Weights of a small transformer language model.
Architecture: no biases in attention or MLP, untied embeddings, attention and MLP in parallel.
MLP neurons of a small language model. Each row is named by its layer, matrix (gate and up: input weights) and neuron, and shows model dimensions 128-191. Each number is 128 + 24 x the weight over its row's rms, rounded and kept within 0 to 255. A neuron's up and down rows have the sign that makes its largest values positive.
After each neuron's rows, "fires on" lists the tokens most often at its 100 highest values on Wikipedia text that the model never trained on. A number after a token or word is its count.

L5.gate935 [195 141  99 135 164 128 151 100 133 114 118 118 117 130 138 131 110  93  77 135 145 150 122 113  85 134 146 117 129 135 101  94 140 184 109 141 139 151 128 126 104 128 127 147 138 109 140 138 146 134 118 121 100 140 123  97 130  95 104 132 122  99  98 134]
L5.up935 [100 111 115 130 106 104 125 135 114 126 104  90 135 120 130 149 123 173 117 123 136 191 113 165 137 141 126 134 114 151 132 137 140 162 146 125 125 134 158 129 142  94 117 128 118 134 121 154 172 154  69 145 146 100 138  97 125 115  86 127  94 178 138 109]
fires on: ":" 56, "\n" 10, " |" 6, "," 5, "\"" 5, " other" 4

L5.gate777 [122 148 100 138 105 149 173 191 109 145 140 136 161 151 117  86 128 128 132 140 133  96  81 128 156 129 122 127 130 143 153 127 129 106 128 133  94 109 119 109 140 121 127 135 125 128 136 103 131 126 118 146 126  65 139 128 157 160 142 124 139 148 123 118]
L5.up777 [132  49 106  94 153 111 167 158 123 122 155 115 107 133 118 127 123 136 148 117 146 169 100 153 146  79 185 154 125 127 109 120 171 206 128 155 137 135 155 119 105 139  95  97 151 124 127 141 141 110 136  83 127 123  78 134 129 121 129 114 136  91 115 129]
fires on: " and" 51, "." 31, " only" 4

L5.gate1185 [150 112 104 127 102 131  87 114 134 112 113 101 131 149 126 153  90 135 132 168  96 158 144 125 136 122 132 117 115 133 139 146 119 143 135 141 139 128 171 139 163 126 143 117 135 122 124  94 131 151  87 117 159 101 130 117 101  62 100 136 127 146 140 128]
L5.up1185 [ 95 116 156 108 140 119  82 139 150 123  95 130 152 160 117 150  68 132 141 148  74 183 103  80  91 144 106  94 124 117 146 123 121 155 141 106 134 108 132 136 155 119  90 116 111 114 108 103 138 155 126 106  92 132 113  92 135  84 126  95 118 130  83 116]
fires on: ";" 61, " |" 18, "\n" 6

L5.gate1503 [104 183  99 170 123 100 193 118 131  87 125 126 109 144 156 136  89  92 139 128 124 154 133 126 103 127 108 140 115  94 161 102 106 145  95 115 153 141 170  98 101 147 139 132 172  94 164 135 107  61 146 124  89 126 109 133  81 137 124 156 157 128 122 154]
L5.up1503 [146 148 128 149 124 123 157 108 129 146 117  90 143 139  85 121 148 159 164 168 113 179  92 127 126 119 108  96 149 111 132 123 117 102  99  86 119  98 136 131 133 104 100 119 142 101 116 189 116 159 100 145 147 129 149 123 142 125 125 116  92 178 157 147]
fires on: " |" 41, ":" 6, " " 4, "\n" 4

L5.gate625 [132  94 125 124  85 161 147 112 110 167  80 116  97 111  79 129 144 108 125 145 160 100 116 135 149 140 144 111 123 121 129 118 126 161 113 128 138 132  90 108 133 144  99 144 133 108 131 104 152 154 115 116 130 103 164 118 148 132 135 123 118 145  84 140]
L5.up625 [100 166  94 121 142 121 187 117  90 136 113 110 123 115 137 133 137 155 167  80 124 153 147 146 122 109 137 126 136 138 133 125 129 115 146 117 113 108 169 122  88 166  90 136  92 149 101 166 159 111 153 145 155 120 158  95 154 118 140 144 139 132  97  99]
fires on: " |" 33, "\n" 18, " in" 8, " first" 5, " –" 5, "|" 4

L5.gate765 [127 159 143 102 125 147 117 134 159 159 130  89 139 142 118 116 141 104 144 140 167 138 133 137 114 114 119 121 101 111 126 137 138 138 136 137 143 151 138 149 140 135 104 163 117  84 154 163  90 130 138 150 172 144 163 107  95  96 126 127 135 125 148  98]
L5.up765 [156 140 129 123 136 134 144  99 163 146 142 132 163 172 128 140 132 129 160 131 131 132 122 129 125  79 160 148 145 124 105 101 172 124 118 109 155 107 135 167 113 127 108 150 127  73  95 165 129 124 132 166 149 175 161 127 134 135 119 105 131 174 124 124]
fires on: " |" 40, " 0" 11, " J" 4

L5.gate798 [124 145 149 107 119 155  99 132 146 138  81 117 126 111 125 149 142 120 174 159 177 104 112 122 101 141 123 107 114  89 102 135 183 126 115 112 123  98  83 146 120 131  92 164 129 126 143  72 111 140  59 107 157 102 113 154 109 124 112 138 108 124  92 144]
L5.up798 [147  86  80 126 162  99 121 158 101 135 117 106 178 134 115 119  79 116 110 133 128 102 115 165  97 132 151 101  97 130 154 127 119 140 113 128 144 133 150 134 135 119 126 109 121 108 114 137 162 133 107 152 165 137 154  93  99 131 124 117 153 122 163 123]
fires on: "m" 23, "r" 19, "k" 10, "j" 7, "t" 6

L5.gate116 [143 115 117 112 130 114 182 146 158 146 116 149 111 138 123 135 161 158 164  91 156 116 132 111 184 117  88 122 136 109 146  97 173 104 117 117 112 110 111 148 152 162 108 180 165 140 118 124 172 136 126 195 162 111 150 179 104 120 114  82 134 143 113 121]
L5.up116 [148  91 149 133  98  94 150 124 199 100 124  86 138 156 104 136 128 169 136 160 117 192 105 108 183 102 146 125 136  75 104 144 149 140 151 123 173  83 145 126 159  79 140 155 109 115 114 126 137  89 142 158  94 175 103 135 158 106 171 104 156 127  79 110]
fires on: " |" 66, " number" 4

L5.gate1161 [128 152  98 136 126 150 141 117 113 118 131 144 157 140  92 139 126 122 132 163  96 175 154 136 144 107 106 112 143 114 142 100 143 153 115 109 128 113 107 122 117 162  86 131 139 119 126 112  87 102 119 117 125 109 154 126 113 140 156 124 163 109 125 135]
L5.up1161 [147 107 101  86 143 135 148 140 133 180 151  89 141 152  92 183 131 165  90 135 119 142 141 172 149  75 186 162 151 122 139  77 148 153 101 125 124 138 136 140 148  94 169 139 137 102 101 140 146 127 100 130 110 160  87 130 149 118 160  81 151 112 124 118]
fires on: "." 40, " St" 10, " and" 8, ":" 6, " st" 4, " &" 4

L5.gate1147 [133 117 114  97 137  94 146 118 121 126 154 158 152 129 166 161 154 132 130 133 114 135 121 127 136  94 143 120 144 151 124 112 127 169 100 118 127 114  90 133 160 160 100 161  71 140  72 165 152 111 114 130 113 163 132 155 129  99  93 113 154  97  84 102]
L5.up1147 [119 189  95 132 133 104  94 150 132 146 109 117 104 153 114 154  86 101 138 112 110 150 118 145 111 149 121 149 117 116 126 119 108 153 114 155 113 132 116 106 114 142 149  72 181 133 140 145 109 137  82 120 104 123 148 104 149 111 109 110 135 160  96 167]
fires on: "," 79, " by" 4